MLP neurons of a small language model. Each row is named by its layer, matrix (up: input weights; down: output weights) and neuron, and shows model dimensions 64-127. Each number is 128 + 32 x the weight over its row's rms, rounded and kept within 0 to 255.
After each neuron's rows, "fires after" lists the tokens most often just before its 100 highest values on Wikipedia text that the model never trained on. A number after a token or word is its count.

L3.up175 [ 92 141 166  65 148 126 168 172  91 125 177 175 119 123 116 120 151 103 134 140 160 160  62 175 121 187 121 130 141 140 129 148 171 151 106 109  88 138 105 128 134 152  79  91 124 103 159  93 142 135 123 153 100  67  78 202 130  71 163 145 151 150 107  99]
L3.down175 [148 145 161 105  97 162 173 133  96 107 197 127  82 142  91 105 201 151 172 137 128  61 100 140 133 161 155 149  69 111  91 115 141  71 127 104 105 161  55  79 138 140 140 162 122 173 107  95 108 187  88  97 113 134 124  69 151 113 101 136 101 135 130 124]
fires after: " r" 20, "ig" 12, " ch" 10, " R" 10, " Ch" 9

L3.up307 [176 103 199 130 193 104 101 113 119  95  89 121 163 136  89  84 129 104  49 143 110  87 143 147 175 104 130 107  91 204 147 139 103 119 120 118 160 130 109 101 107  93 117 111 125 141 106 131  97 164  76 138 146 116 179 140 179 109  93 137  89 121 137 109]
L3.down307 [171 119 141 111 150 108 174 167 147 126 131 125 143 128 123 115 112 130  63 137 164 115 126 101  48 118 134 113 149 105 173 123 122 115  65  59 127 135 148 122 145 122 176 158 109 170 156 177 170 133 157 104  98 142 170  73  87 101  72 201 154 148 132 154]
fires after: " R" 18, " n" 14, " N" 10, "ver" 9, "R" 9, " r" 6

L3.up110 [127 173  93 144  99 150  93 114 127  95 150 101 106 195 115 139  88 139 140  84 167  94  88 184 108  77 154  79  92  72 122 119  55 114 129 117 102 187 103 115 144  51  80 122 105 167 110 144 138 162 150 174 151 154  77 177 182 168 104 142 141 168  76 139]
L3.down110 [145 126 129 158 122 118 165 126 134 100 106 139 127 136 171 200  89 207 134 130 127 129 103 170 110 127 150 110 111  88 112 104 142 126 137  98  93  82 139 153 200 104 171 170  71 132 116  76 149 115  95  60 152  81 173 124 112  96 166 128 112 123 137 137]
fires after: "l" 14, " Bl" 10, "g" 10, "re" 9, " Sh" 6, "er" 4

L5.up122 [121 141 131 164 134 145 217 135 101 120 102 128 131 193 190  98 112  73 176 113 145 166 191  92 135 106 130 203 102 121 140 140 173 108 100  60 161  89 100 145 106 144 133 161 183 139 113 117 155 153 116 142 119  81 156 177 147 185 167 105 143 179 128 159]
L5.down122 [ 94 102 115 184 177 126 159 157  92  61 116 111 133 105 112 136 181  88 100  70 110 112 155 112 118 109 159 119 114 125  79 136  76  81 148 133 160 145  77 140  27 197 141 162  94 151 141 110 113 115 179 143 143 110  87 126 161 132  83 116 119 103 115 113]
fires after: "f" 22, " f" 15, " Col" 15, " off" 15, " comp" 12, " F" 9

L3.up254 [ 96 111  62 129 134  76 104 106 128 130 139 119 213  92 113 150 126 122 107 109 152 111 130  94 181 110 146  88 113  97 124 168 107 126 157  32 111 103 153 122 142  87  76  83 142 144  89 145 184 158 132 126 113 132 123 164 156 132  92 146 182  93 133 133]
L3.down254 [146 124 137 168 150 151  47 177  50 117 149 124  87  87 115 148  69 122 112  90 124  80 123 123 144 165 118 131  86 101  99 120 102 130 108 164 125  98 176 104 120 141 155 141 153 147 132 102 118 134 142 129  92 187 109  93 103 128  85 116 183 147 148 113]
fires after: " R" 14, "l" 11, " Gr" 9, " gr" 9, " r" 9, "h" 7

L3.up385 [153 112 168 132 110 184 104 143 107  62 126 151 130 107 160 146 109 118 161 182 159  77  88 116 167 130  99 129 166 128 170 141 129  75 158  68 150 130 140 142 132 153 128 122 100 122  91 137 175 123  61 173 166 113  62 128 129 124 110 106 155 110 174 155]
L3.down385 [140 122 196 192 108 168 122 142  73 146 104 129 147 145 167 133  86 175 160 185 135 184 144 129 134  93 111 148 151 122 119 162 102 128  44  98  43 203  91 123 123 187 162 156  75 140  36 107 147 145 147 132 106 126  99  97 133 173 152 103 149 125 110 129]
fires after: " " 40, " (" 11, " in" 6, " |" 6, "|" 5

L3.up371 [170 134  80 116  90 119  98 117 139 121  56 123 102 108 140  93 206 103 104 123 177  93 132  81 123 180  97 107 158 161 147 108  91 104 139 145 173 116  37 160 147 113 115 124 139 114 190 132  97 174  97 116 117 144 109 143 120 150 107 119  82 111 133 127]
L3.down371 [111 130 110 119 138 131 175 110 108  76  99 145 132 158 151 102 153 165 122 116  97 116 126  96 110 122 141  86 127  80 167 113 100 112 188 118 129 122 204 157 192 111 150 152 138 139 111 140 144  69 125 114 131 113 104 189  64  77 204 143 193 156 163 147]
fires after: " (" 22, "-" 17, " com" 12, "ro" 7, " work" 6

L5.up333 [ 60 112 116 106 129 113 108 144 130 113 126 133 150  88 124 101 131 105 114 109 122 190  82 154 150 206 101 162  95 133 106 200 144 112 134 161 130 140 117 123 100 151 138  91 140 152  73 165 205 191 154 127 161 152 111 107 151 129 156 150 166  81 138 108]
L5.down333 [164  57  47  84 141 138 123 126 124 157 126 123  83 130 120 135 148 115  97 141 128 191 141 127 155 140 154 115  72 147 147  70  79 134  84 116 113 131  85 192 162 121 141  92 131 197  98 159  64 128  88 155 186 140 146 146  80 131 106 120 173 120 174 137]
fires after: "\n" 16, " w" 11, " a" 8, " W" 7, " A" 4, " an" 4

L5.up454 [136 186 109 107 132 156 153 120 140 171 163 161 119 125  69 141 176  89  75 145 141  88 136  71  84 101 136 159 107 135 131 155  65 157 133 135 151 148 128 101 139 126 111 147 120  99 171 166 140 129 140  62  81 133 100 135 142  98 124 176 109 100 122 105]
L5.down454 [115 105 107  72 197 223 116 135 146 141 144 148  71 123 136 132 126 161 131 184 135 150 117 119 118  86 206 141 147 161 113 125 135 174 139 120 107 124 121  94 159 134 127 151 152 159  82  93 152 163 143 101 123 137 115 140  86 198  79  89 125 116 163 158]
fires after: "us" 14, " a" 11, " re" 11, "at" 9, " t" 5

L3.up671 [132 152 123 138 159 155 110 159 130 120 137 120 166 158 119 152 108  80 143 173 142 130 171 108  93 156 127 135 111 161 156 132 103 148 156  94 104 146  96 133 155 135 142  98  87  73 123  88 127  98 129 129 127  90 172 146 185 160 145  85 132 111 126  60]
L3.down671 [152 179  84 143 140 124 174 199  60 121 120 136 182 150 164 159 121 118 161 112 121  80 129  92 193 162 180 159 120 170  61 135 179  66 119 119  99 112 129 140 151 104 153 115 106  68  93 213 173  75 166 163  77 120 121 179 151 143  81 143 146  92 145 112]
fires after: "r" 20, " p" 15, "ip" 14, " D" 14, " r" 12, " R" 7

L5.up447 [134 147 133  68 123 124  99 164 149 104 123 119 150 141 152 123 169 148 141 169 176 102 121 113  84  74 141 188  72 106 138 127 116 134 167  86 163 145 125  96 165 183  78 196 140 135  54 165 198 100 179 127 160 110 131 129 125  52 136 157  90 159 147 164]
L5.down447 [108 102  38  52  99 169 157 163  99 182 125 111 150 116 186 122 167 128 153  86 141 131 105 158 108 125  93  48 107 162 129 162 145  71 104  52 129 157  72 138 152 141 162 149 114 118 150 147 110 119 130 190 124 119 150 138 162 171 101 184 137 183 165 135]
fires after: " s" 14, " ex" 11, " D" 8, "x" 6, "l" 6, " L" 5

L3.up708 [152 157  84 140 133 117 131 130 151 120 131  92 149 165 110 131 127 135 133  83 186 145 134  84  91 109 104  82 196 169 168 142 122 151 162 110 105 143 179 197 137 121 174 119 177  84 125  64 110 159  89  92 122 119 148 153 101 186 157  83 121 123 157 125]
L3.down708 [162 129 132 144 140 176 135  73 144 117 168 134 142 142 143 107 138 194 128 126 175 189 110 105 145 140 141 114 126 140 132 103 173 117 105 126 181 117 112 137 162 212 134 154 101  52 156 137  44 175 164 187 162 140 130 184 159 160 139 103 117 149 113  60]
fires after: " O" 20, " o" 16, "oin" 13, "O" 8, " l" 8, "ollow" 8

L3.up134 [128 166 104  71 136 157 102 105 127 142 154 113 143 122 168 124  67 118 132 149 146 143  58 128  95  67 171 112 157 141  88 113  92 105 100  62 150 220 151 110 188 152  85 116 133 142 134 138 174  93 147 152 140 147 134  99  65 131 126 119  88 164 120 136]
L3.down134 [150  61 115 135  75 127 139 122 119 148 101 140 150  93 115 127 141 138 129 162 126 110 104 125  57 112 126 132 129 135  61 148 174  98 157 180 118 180 136 104 106 147 116 133 185 110  91 111  83 151  91 122 139  62 118  89 118  92 116 124  92 163 144  39]
fires after: " d" 16, " f" 15, " L" 9, " r" 6, "l" 6

L3.up389 [122 220 175 143 150 147 136 192 144 113 151 100 137 112 132 114  78 131 133 105 124 140 172 139 127  93 176 151  41 113 191 145 119  94 153 172 226 113 149 135 148 157 146  94 154 103 128 141 176 166 111 161 109 153 127 152 137 145 114 104 114  87 179 132]
L3.down389 [141  90 143 114 152 136 119 132 133  93 147 104 109 161 102  93  96 124 120 165 121 112 191  97 118 117 159  87 161  97  75 137 220 111 130 110 152 168  50 116 169 110 149 125  74 149 151 130 141 164 177 101 121  89  91 134 114 135 143 170  76  80  89 131]
fires after: " in" 15, "b" 12, "ep" 11, " f" 7, "f" 7

L3.up412 [ 87  92  82 103 134 105 158 117 118 146 167 147 129 144 203 150  93 113 157 175 122 178 193 100 136 138  98 164  77 140  56 142  81  99 113 144 120 199 154 153  73 122 139 112 108  81 108  81 151 163  88 134 154  78 126 130 154  68 176 130 115 158 160 153]
L3.down412 [ 77  92  95 179 133 148 151 142 137 149 131 159  68  64 132 173 174 121 151 142  95 137 138 119 121 111 140 116 177 126 106 123  90 180 127  72 110 117  99 120 162 170 125  98 150 108 187 102 173 140 110 134  99 108 138  45  93 154 172 105 135 153 114  62]
fires after: " m" 27, "ar" 17, " M" 15, "om" 13, " se" 5, "at" 4

L3.up258 [126 169 116 104  81 132 118 132 156 136  97 126 140 109 139 121 158 158  71 140 149 175 121 134  87 126 182 126 163 151 182 100 108 149 150 121 118 181 104 113  83 130 128 143  94 137 162  98 148 139  96 142 164 163 143 133 113 114 229 101 112 102 123 102]
L3.down258 [120 118  70  80 150  96 106  62 136 139  83 144 131 138 178  98  91 105 145 129 108 102 150  94  77  68 196 112 161 122 104 150 132 162 174 129 127 130 111 155 119 109 103 105  87 119 120 136 169  45 166 158 136 113 140 109  97 161 125 157 127 164 132 124]
fires after: " (" 18, "-" 16, "\n\n" 10, "ter" 7, " \"" 6

L3.up495 [138 121 128  95 142 159 142 183 124 110 106 139 105 123 121 171  75 132 125 149 172  95 132 149 145 137 133 174 140 122  97 151 111 147 178  75 116 177  95 146  21 110 173 108 168 174  89 135 115 167  90  89 137 117 133 121 151 123 126 201  80 148  85 134]
L3.down495 [132 106 180 126  80 149 214 125  87 130  91  95 109 145 162  98 129 206 174 127 141 131  93 192 105 115 113 145 144 177 161  62 156 148  68  72 129 202 186 137 149 107 118 139 112 144 130 112 136  97 184 142 125 214 184 103 121 128 133 124  91 161 153 114]
fires after: " n" 19, "r" 15, "ver" 11, "o" 7, "a" 7

L3.up728 [147 100 124 112  88 117 122  76 133  34 112 169 125 151 114 110 141  93 104 127  53 143 130 124 122 189  98  59 115  70 165  88 105 172 179 106 144 163 157 119 116 145  83 145 141 109  63 106 171 142  91 128  60  82 121 133  74 108 132  97 119 106 179  80]
L3.down728 [ 71  79  99 110 151 157 139 137  98 158  89  85  87 114 118 106  66 125 125 107 132  94 135 157 158 149 107 100 131  95 177 110 177 123 120 170 154 149 141 154 103  88 124 150 118 109  98 139 111  89 153 154 149  86 120  98 144 159  91 114  48 148 148 161]
fires after: "c" 34, "ic" 9, "n" 9, " the" 6

L5.up72 [164 102 151 127 114 141 113 157 114 114 150 136 157 123 107 137 142 101 166  98  78 110 119 185 129 174  62  93 162  57 134  75 203 145 152  94 185  76 144 129 111  95 143  90 155 112 189 146 151 161 142 207 145 158 119 141 160  95 131 125 120 135 115 160]
L5.down72 [189 131 127 136 126 161  98 141  79 150 148 145 119  93 139 107 106 112  41 170 114 103 145  97 124 116  79 137  44  75 125  70 111 165 134 169 162  73  98 145 105 138 137 145 129 142  92 189  73 155 181 159 119 140 135 117  78  72 126 105 119 114  79 108]
fires after: " (" 13, " New" 13, "|" 10, "on" 7, " An" 7

L3.up279 [131  99 208  82  99 119 138 121 156 115 130 140  97 133 113 146 177 147 105  95 113 165 119 172 107 178 155 151 184 144 101 121 136 139 141 110 144  61 202 189 140  87 145 168 151 131 156  99 168 163  87  68 204 157 122 114 109 120  94 152  93  85 169 117]
L3.down279 [123 116  78  91 119  91  99  93 144 140 158  96 108 117  95 179 111 121  99 132 145 243 160 158  99 117  96  62 164  59 117 136 127 129 113 164 179 129 139 146 149 137 153 108 150 146 147 120 139 154 186 151 179 120 177  73 114 131  64 148 120 108 114 175]
fires after: " " 18, "ong" 10, " un" 8, " c" 6, " (" 5, "t" 5

L3.up171 [162 125 162  84 100 133 113 106 146 135 111 115 158 114 136  75 109 157 108 149 181 163 104 119 173 103 107  92 124 167 108 122 135 144 139 195 108 156 103 117 185 104 190 137 109 119 133 180  88 126 137 119 130 126 161 171  93 128 128 145 157 154 154 215]
L3.down171 [123 106 144 196  75 122 143  69 141  72 103 156 145  67 134  93 103 117 146  94 161 124 129 123 151 176  85 116 126 125  77 107 127 105 148 148  90  82 155 122  85 118 150 145 105  85 119 133 111 169  93 138 122 141 194  51 179  89  98 143  75 107  87 127]
fires after: " O" 15, " o" 13, " s" 10, "o" 9, "a" 8, "r" 6

L3.up460 [181 132 133 121 149 104 120 147 155 159 130 162 169 132 156 135 142  95 100 139 166 144 127 141 126 114 164 157  71 162 132 170 105 153 111 146 137 200 160  95 140 106 154 136  97 162 107 123 148 138 102  63  96 199 115 165 126 125 135 157 117  94 127  35]
L3.down460 [133  91  86 145  97 139 140 106 177 171 114 136 139 136 170 113 132 159 126 157 111 116 160 122 109 142  81 127 195 148 156 153  94 162  84  80 132 153 145 146  39 145  80 120 120 182 165 176 117 164 166 106 159 131 111  99 108 137  55 149 143 153 106 152]
fires after: " l" 26, " s" 23, " r" 10, " b" 7, " R" 4, " al" 4

L3.up580 [108 148 171 121 118 134  85 105 104  99 131 116 180  90 153 123 178 143 121 121 107 127 144 208 179 165  22  84 147 134 158 190  96 123 125  95 173 148 140  96 107 101 176  69 117 126 121 101 104 116 130  95  76  87 111 130  62  80 160 176 109 138 111  74]
L3.down580 [137 140 111  61  77 183 139 174 153 102 172  71  97 100 124  60  45 178 189 146  56 108 174 133 132  99 113 142 104  62 116 137 155  86 112 162  62 164  81  89 153 121 149 115 123 133 159 143 120 127 150 124 139 111 136 122 136 118 160 103 135  74 118 181]
fires after: " R" 27, "R" 19, " r" 14, "ic" 8, " A" 6, "c" 5

L5.up675 [ 74  93 183  95 160 160 148  82 188 154  98 132 173 165  94 104 139 132 167 101 135  61 120  80  98 102 168 141 108 136 124 125 157 137 129 203 137  93 142 142 128  97 180  93 159 140 144 114  86 137 153 142 151 134  58  98  93 129 162  92 155 111  92  86]
L5.down675 [114 149 107  91  97 150  90  97 109  77 162  93 129 167 110 103 151 106 137 154 139 160 159 135 118 178  57 141 121 142 144 100 135 134 177 105 144  88 144  65  89 218 159 117  88 176 130 140 118 101  98 178 111 109 113 190  82  60 175 122  83 144 170 128]
fires after: " B" 46, "b" 5, "ib" 5

L3.up185 [113 155 158 159 117  93 151 120  98 145 143 116 131 164 111 127 114  89 125 143 146 126 193 158 114 150 174 106 191 117 147 149 127 138 130  96 177 181  71 102  84 131 109 126 131 102  90 105 131 101 145  93 124 116  84 151  30 126 142  81 104 116 154 155]
L3.down185 [145 129 122  81  79 201 122 148 112 149 140 124 119  99 174 165 150 117 120 148 103 154 158 115 147 122  56 107  94 156 105 133 187 134  73 104 121 149 194 124 147 141  56 205 114 180 130 116 117 121 104 117 178  96 133 158  89 119 108  96 166 192 119 129]
fires after: "ol" 15, " l" 9, "ur" 9, "ail" 7, "al" 6, "r" 5

L3.up88 [ 99 130 163 113 156 135 118 105 118 149 181 145 153 199  85 140 142 135 152 197 133 105  70 121 132 117 179 159 105 115  91  61  89  94 110 161 127 117 148 138 180 108 120 143 137 132 173 241  75 116 137 170 144 151 113 209 152  95 177 116 192  80 117 204]
L3.down88 [139 149 101 131 117 118 130 151  95  85 163 180 199 132 111  70 127 140  94 205  77  91 101 154  78  78 182 185 125  96 170 124 118 129  84 144 153 111 195 150 128 170 134 130 119 128 127  98 201  85  87 166 137 159 131 118 130 131 103 125 142 104  76 155]
fires after: " G" 20, " B" 20, "uc" 7, "op" 5

L3.up403 [135 202 140 138 114 135 122  94 117 121 174 118 104  59 147 125 129 152 103  96 173 139 123 118 135 181  65 100 102 131 162  91 135 127 154 141 135 143 107 176 155 117 101 191 115 141  50 142 132 143 139 121 115 167  90 137 134 128 141  85  53 108 139 155]
L3.down403 [ 83  90  95 196 120 103  69 123 106 148  53 118 103 131 139 104 118 110 160 143  94 144 129 122  97 117 103 167 119 127 139 165 162 134 133 115 139 127 164 118 165 115 115 105 171 169 152 142 128 109 123 113 129 233 213  96 159 124  86 111  53 110 114 170]
fires after: "oc" 20, " ar" 16, "re" 12, " Ar" 8, "e" 7, "or" 6

L3.up130 [138 130 166 106 155 161 101 109 123 143  79 107 152 148 100 124 121 115 140 127 113 118 158 165 173  59 144 180 146  90 132 119 128 178 140 101 148  75 138 131 138 143 123 165 160 116 117 100  45  95 109 122 146 138 136 128 180 139  71  75 162  95 128 144]
L3.down130 [ 86 143 176  72 155 134 145 141 117  71 159 174  98 115 136 113 182 192 169  77 138 121 133 105  95 100  57 112 100 113 125 159 120 173 159 114 120 120 116 124 183 160 126 105 110 114 133 130 129 182 102 135 178 172  95 132  93 106 155 133 181 159 141 101]
fires after: " J" 24, "nd" 8, " ind" 7, " Ph" 7, " v" 5, " Ch" 4

L3.up377 [ 95 117 177 138 168  64 148 193 100 120 128  92 160 124 112 143 121 119 133 111 136 139  85 109 144 179 132 109 126 188 154 125 119 137 132 107 124  95  91  83 169 115 144 149 156 154  91 135 141 115  89 155 145 110 119 118 125 100 168 115  97 147 135  96]
L3.down377 [177 142  66  69  95 105 177  60 103 143  98 120 187 142 117 100 102 125 158 119  78 151 106 155 138 159 107  62 104  78 119 144 127 104  93 143 149 133 123  95 121 117 126 139 119 117  96 140 141  94 142 176 133 162 145 115 134  72  61 113 108 131 153 114]
fires after: " l" 20, " b" 10, " sh" 8, " L" 8, " Sh" 7

L5.up217 [100 130  82 150 128  94  71 144 103 170  97 138 118  78 200 152 123 142 123  80 186 135 145 129 155 110 106 108 138 171  68 152 191 152 102 105 156 170 172 154 154  85 127 176  98 136  91 163 117 191 133 143 158 137  74 111  99 116 131 118 105 119  90  95]
L5.down217 [118 117  54 113 107 107  84  98 172 106 134  74 112 148  74 138 111  79 138 149 147 121  96 144  66 108 139  75 127 108 157  66 142 138  99 140 110 141 110 140  87 134 109 104 111 192 123 115 117  81 136 139 171 148  84 229 169 139 196 174  90 128 136 133]
fires after: " w" 25, " W" 12, "f" 8, "w" 6, "al" 6

L3.up346 [ 88 147 196 125  76 171  91  95 140 146 138 151 126 125  87  82 122 110 154 132 115 109 133 129 145 124 125 159 102 107 116 147 164  90 121 144 118  97 128 109 105  92 212 107 129 186  75 138 118 134 212 159 136 114 123 145 125  98  42 153 176  89 138 134]
L3.down346 [105 119  93 160 127 146  97 104 102 141 124 120 123 139 120  96 137  87 136 167 129 115 147 147 147  68 182 187 149 113 154 195 132 122 142 165 163  66 154 127 112 123 162 175 170 145  88 127 106  96  68 161 148 119 125 131 109 131 150 177 116  72 177 115]
fires after: "le" 17, " Ph" 14, " C" 9, "ri" 8, " B" 7, "ier" 7

L3.up712 [159 110 179 130 117  92 133 118 152 131 154 107 136 135 112 201  75 119 153 169  96 157 111 189 153 113 161 119  88 152 147 211 135 110 144  64 149  91 115 126 120 139 148 183 124 138 160 115 146 130 116 136 147 141 107 114 118 100 113 119 170 103 158 137]
L3.down712 [123 134 162 106 138 127 124 170 113  67  80 137 110 120 108 111 182 142 131 125 127 170 147 115 174 116 156 134 145 121  94 126  89 132 133 144  27  80  80 119 145 145 144 151 104 126  79  88 194 123 176  97 130  91 171 101 189 128 138 158 127 161 121 169]
fires after: " " 62, " (" 11, " to" 6, " w" 5

L5.up550 [ 36 166 137 152  95 124 210 154 153 114 152  71 117 140  96 176 105 172  98 138 117 157  49 143 103  94  55  49 103 134 127 104 172 100 107 148 131 102 130 110 125 123 168 106 126 141  94 128 152 155 155 171 184 102  91 112 128 149 187 155 167  92 110 149]
L5.down550 [145 139  82 130 127 147 141 184  90 172  95 149  68  96 122 121 127 167 127 189 166  86  96 109 152  97 119 151 225 132 119 152 112  89 155 126 116 120 130 124 123  69 152 167 158 146 102 153 140 118  86  81  77 124 119 145 150 144  99 140 113  98  80 106]
fires after: " B" 11, " G" 10, " s" 10, "ent" 8, " S" 6, "ic" 6

L3.up489 [134 157 121 124 130 124  74 130  97 116 174 145  88  83 171 135 117 103 159  99 101 202  55 104 126 156 113 169 148 101 102 167 223  86 211 111  85 111 200 174 134  80  37 160 155 128  71  98 151 127 140 136 154 144 141  64  51 165 117  93 128  94 132 157]
L3.down489 [175 138 206 144 129 172  91 100 146 146 179 125 175 155 115 149 142 109 115 159 133 135  84 142  98 146 113 140 129 163 131 128 163 106  85 122 108 144 130 106  92 129 113  79  91  91  48 187 122 149 123 131 119 115 147 147 144 120 119  94 119 103 166 129]
fires after: " W" 13, "as" 13, "ee" 11, "." 10, "um" 8, "al" 6

L5.up267 [100 189 127 126 115 133 170 119 118 140 165 149 106  97 164 124 119 113 119 118 127 161  85 107  87 157 154 142  95 131 144  44 136 133 128  92 125 102 134 131  95 168  41 147  91 107 102 125 179  77 155 166  60 101 117 185 129 194 120 150 170  49 124 140]
L5.down267 [ 94 102 130 149  89 104 142 166 127 154 114 147 137 126 181 161 151 138 161 156 129  72 113 122 112  85  91 156 167 126  84 144  96 150 115 109  56 139  89 139 137 163 113 141  96 112 154 127 147 125 169 124 115 113 167 153  50 134 115  75  70  95 135 133]
fires after: "is" 23, "re" 11, "oc" 7, "ic" 6, "ric" 4

L5.up286 [125 138  94 154 162  89 156 102  98 139  91 103 151  91 115  86 133  70 137 138 125 147 175 123 144 121 136 125 140  95 118 127 120 164 185  91 213 145 116  79 156 178 127 139 135 153  80 128 120  96 169 117 154 104 131  98 101 145 108 118 148 125 119 110]
L5.down286 [165 165  93 129 125  74  92 141 124 155 110 129 112 113  70 146 123  92  98 219 133 115 111  99  86 117 129 243 161 121 132  70 142 137 134 133 139 169  96 134  86 110 102  39 149 158 171 167 190  65 146 128 172 156  89 173 145 116  91  89 158  81 136  89]
fires after: "b" 21, " A" 15, "al" 12, "ur" 5, "er" 5, "ul" 4

L3.up56 [ 94 116 167 120 174  84  82 117 123 121 137  98 171 118 101 152 174 113  64 116 145  68  98 129 112 109 119 103  90  64 112 118 122 107  95 105 105 120  73 130  71  87 221 116 156 170 112 110 139  76 120 169 159 110  75  87 108 110 136 137 143  90 124 178]
L3.down56 [141 163 125 153 161 168 124 213 164 110 180 106 156  77 122 125 129 114 128 116 113  78 169 138 116 194 181  89 132 158 114 111 183 102 185 116 107 101  96 112 207 109 111 116 139 153 171  61 120 135 136 108 144  96 128  74 117 117  87 157 169 152 187 131]
fires after: " B" 28, " G" 14, " Aust" 10, "er" 5, "B" 5

L5.up135 [151 178  92 141 139 184 124 133 140 172 102 113 167  69 149 121 146  97  97  82 130 125 125  66 108 137  73 103 124 144 166  92  83  90 125 111 170 159 113 132 174 144 114 176 140 158  82 120 150  86  51 171  97  84  97 154 140 166  92 104 136 114 104 142]
L5.down135 [144 126 142  74  95 163 117 176 125 118 125  70 183 122 138 123 113 101 140 125 129 117 138 105 181 164 141 132 199 135 133 114 158 167 159 134 132 128 113 122 138 151  89  90 137 117 161  82 132 182 165 103 156 123 172 139 136 157  75 162 115 145 125 148]
fires after: " p" 12, " be" 9, "s" 9, " v" 9, " in" 8, " s" 7

L5.up294 [137 121 168  87  92  77  96 109 161  99 122 138  80 182  92 129 100 157 149 131 165 173 103  89 171  82  76  98 185 203  16 131 157 138 150 132  84  89 146 194 124 108 140 118  93 216 103 181 172  88 141 146 130 131 131  90  99  61 168 153 146 128  93 132]
L5.down294 [157 134 107 111 132 101 147 112 160 147 106 146 175 163 162 130 114 129 128 110 136 130 144 161 143 163  68 108 125 149  74 103 165 160 102  97 157 110 121 115 169 109 181 133 163 142 175  73 210  96 169 106 148  89 128 143 170 179 104 136 172 218 133 153]
fires after: "u" 15, "an" 11, "o" 9, "i" 8, "a" 6, " K" 6

L3.up82 [ 98 108 133 125 134 144 150 167 124 132 116 145 139 139 139 126  80  90 202 167 216 151 116 144 107 148 141 163 138 110 168 132 147 172  85 141 130 139  90 157 133 120 178  92  78 122 137 121 132 137 102 135 169 176 105 152 138 102 140 119 166  54 146 138]
L3.down82 [117 109 138 127 110 139  89 121 103 163 110 149 148 143 171 149 175 137 117 185 153 107 167 129 152 108 184 112  75 141  83 153 123 119  85 103 126 102  51  67 164 106 121 142 128  89 169  80 120  91 137 126 140 113 151 151 164 165  84 136 101  91 169 100]
fires after: "t" 28, "v" 14, "r" 10, " r" 9, "ep" 8, "ign" 6

L5.up248 [122 113 135 120 190 119 166 212 128  78 164 173 134 180  89 140 163 132 114 157 169 156  77  99 133  85 137 134 125  89 139 102 150 109 169  71  91 121  61 135 118 221 129 106 176 158 135 157 136 105 104 109  83 143 108 100 124 122 110 102 122 181  99 155]
L5.down248 [107 125  87 203 163 174  95  98 101 194 128  80 173 140 125 139 125 148 135  51 166 188  73  77 170 148 107 151 168 152 129  69 184 115 173 161 141 117  90  88 138 117 119 154  77 112 111 131 158 116 103 128 154  87 122 145 117 150 187  97 118 165 123  91]
fires after: " S" 40, "s" 10, " s" 10, " tr" 6, "x" 5, "es" 5

L3.up730 [105 126 146  67 118 118 154 126 130 201 107  91 131 110 101 122 104 160 194 149 137 132 101 170  80 134 119 127  91 126 101 138 126 119  98 111 107 102  77  76 140  85 182 137 109 133 140 171 129 151 131 172 133 168  99  97 123 165  80 101 192 131 122 100]
L3.down730 [175 148 164 207 121 116 164 138 144 138  84 147 139 135 107 116 129 101 129 135 130  63 161 133 140 131 161 182 140 140 161 137 136 118 119 142 172  82 130 179 137  75 193 141 116 141 125 124 142 129 104 104 167 143 145 127 103 129 169 134 134 166 110 135]
fires after: " St" 17, " B" 14, " st" 8, " W" 7, " G" 6

L3.up685 [126 114 166 101 135 155 126 136 151 129 128 116 164 133 105 121  95  73 143 160 115 122 107 171 168 102  88 132 136 164 159  94 101 144 173 103  88 130 155 126 144 170 120 123 130 103  94 124  80 158 136 144 181 117 142 120 128 126 119 115 149 138  95 142]
L3.down685 [141 134 152 146  53 105 160  57 115 154 125 101 114 112 148 132 155 158 130 131 144  91 152 120 149 109 154 157 142 103 146 169 183 229 125 161 182  47 132  88 111 115 139 120 121  94  99 123 104 127 104 119  53 129 138 102 170 119  86 118 190 136  73 111]
fires after: " H" 18, " Ch" 15, " h" 9, " Al" 5, " J" 5

L3.up605 [158 145 109 115 167  92 156 156 103 193 138  95 156 152 121 132  99 128 145 102  70  91 102 125  67 152 143 110 128 162 119 167  95  83 174 105  88 105  72  96 180 123 128 146 147 129 182 110 121 132 160 110 122 126 144 145 103 151 138 100 168 149 168  81]
L3.down605 [130 243 140 195 126 240  60 139  60 117 104  78  80 132 108 106 127 156 169 120 112 166 138 106 186 131 143 168 146 155 147 153 146 120  70 159 113 157  88 151  55 101 144 126 168 112 175 181 124 117  94 117  61 111 104 164 108 147 121  97 140 122 175 157]
fires after: " d" 18, " D" 14, " f" 14, "le" 10, " le" 10, " F" 10

L3.up677 [107 134  78 106  46 172 166  93  71 137  69 143  55 100 164  99 161 127  60 161 154 133 131 119 142  96 148 152 157 186 113  95 131 111 154 135 119 149 131 140  97  86 197 150 116 123  63 123 147 100  61 162 162  88 121 112 136 116 146 120 137 177 109 148]
L3.down677 [119 177 126 142 143 166 120 108 129  99  87  68 186  50  61 182 114  59 147 174 147  83 133 123 142  76 155 142 110 138 128  88 157 130  92 158 122 121  81 116 163 135 151  92 104 107 136 148 158 150 162 102 107 106 143 153 119 186 151 136 175 114 107 138]
fires after: " M" 15, " L" 14, " E" 7, "air" 5, "le" 5, "ar" 5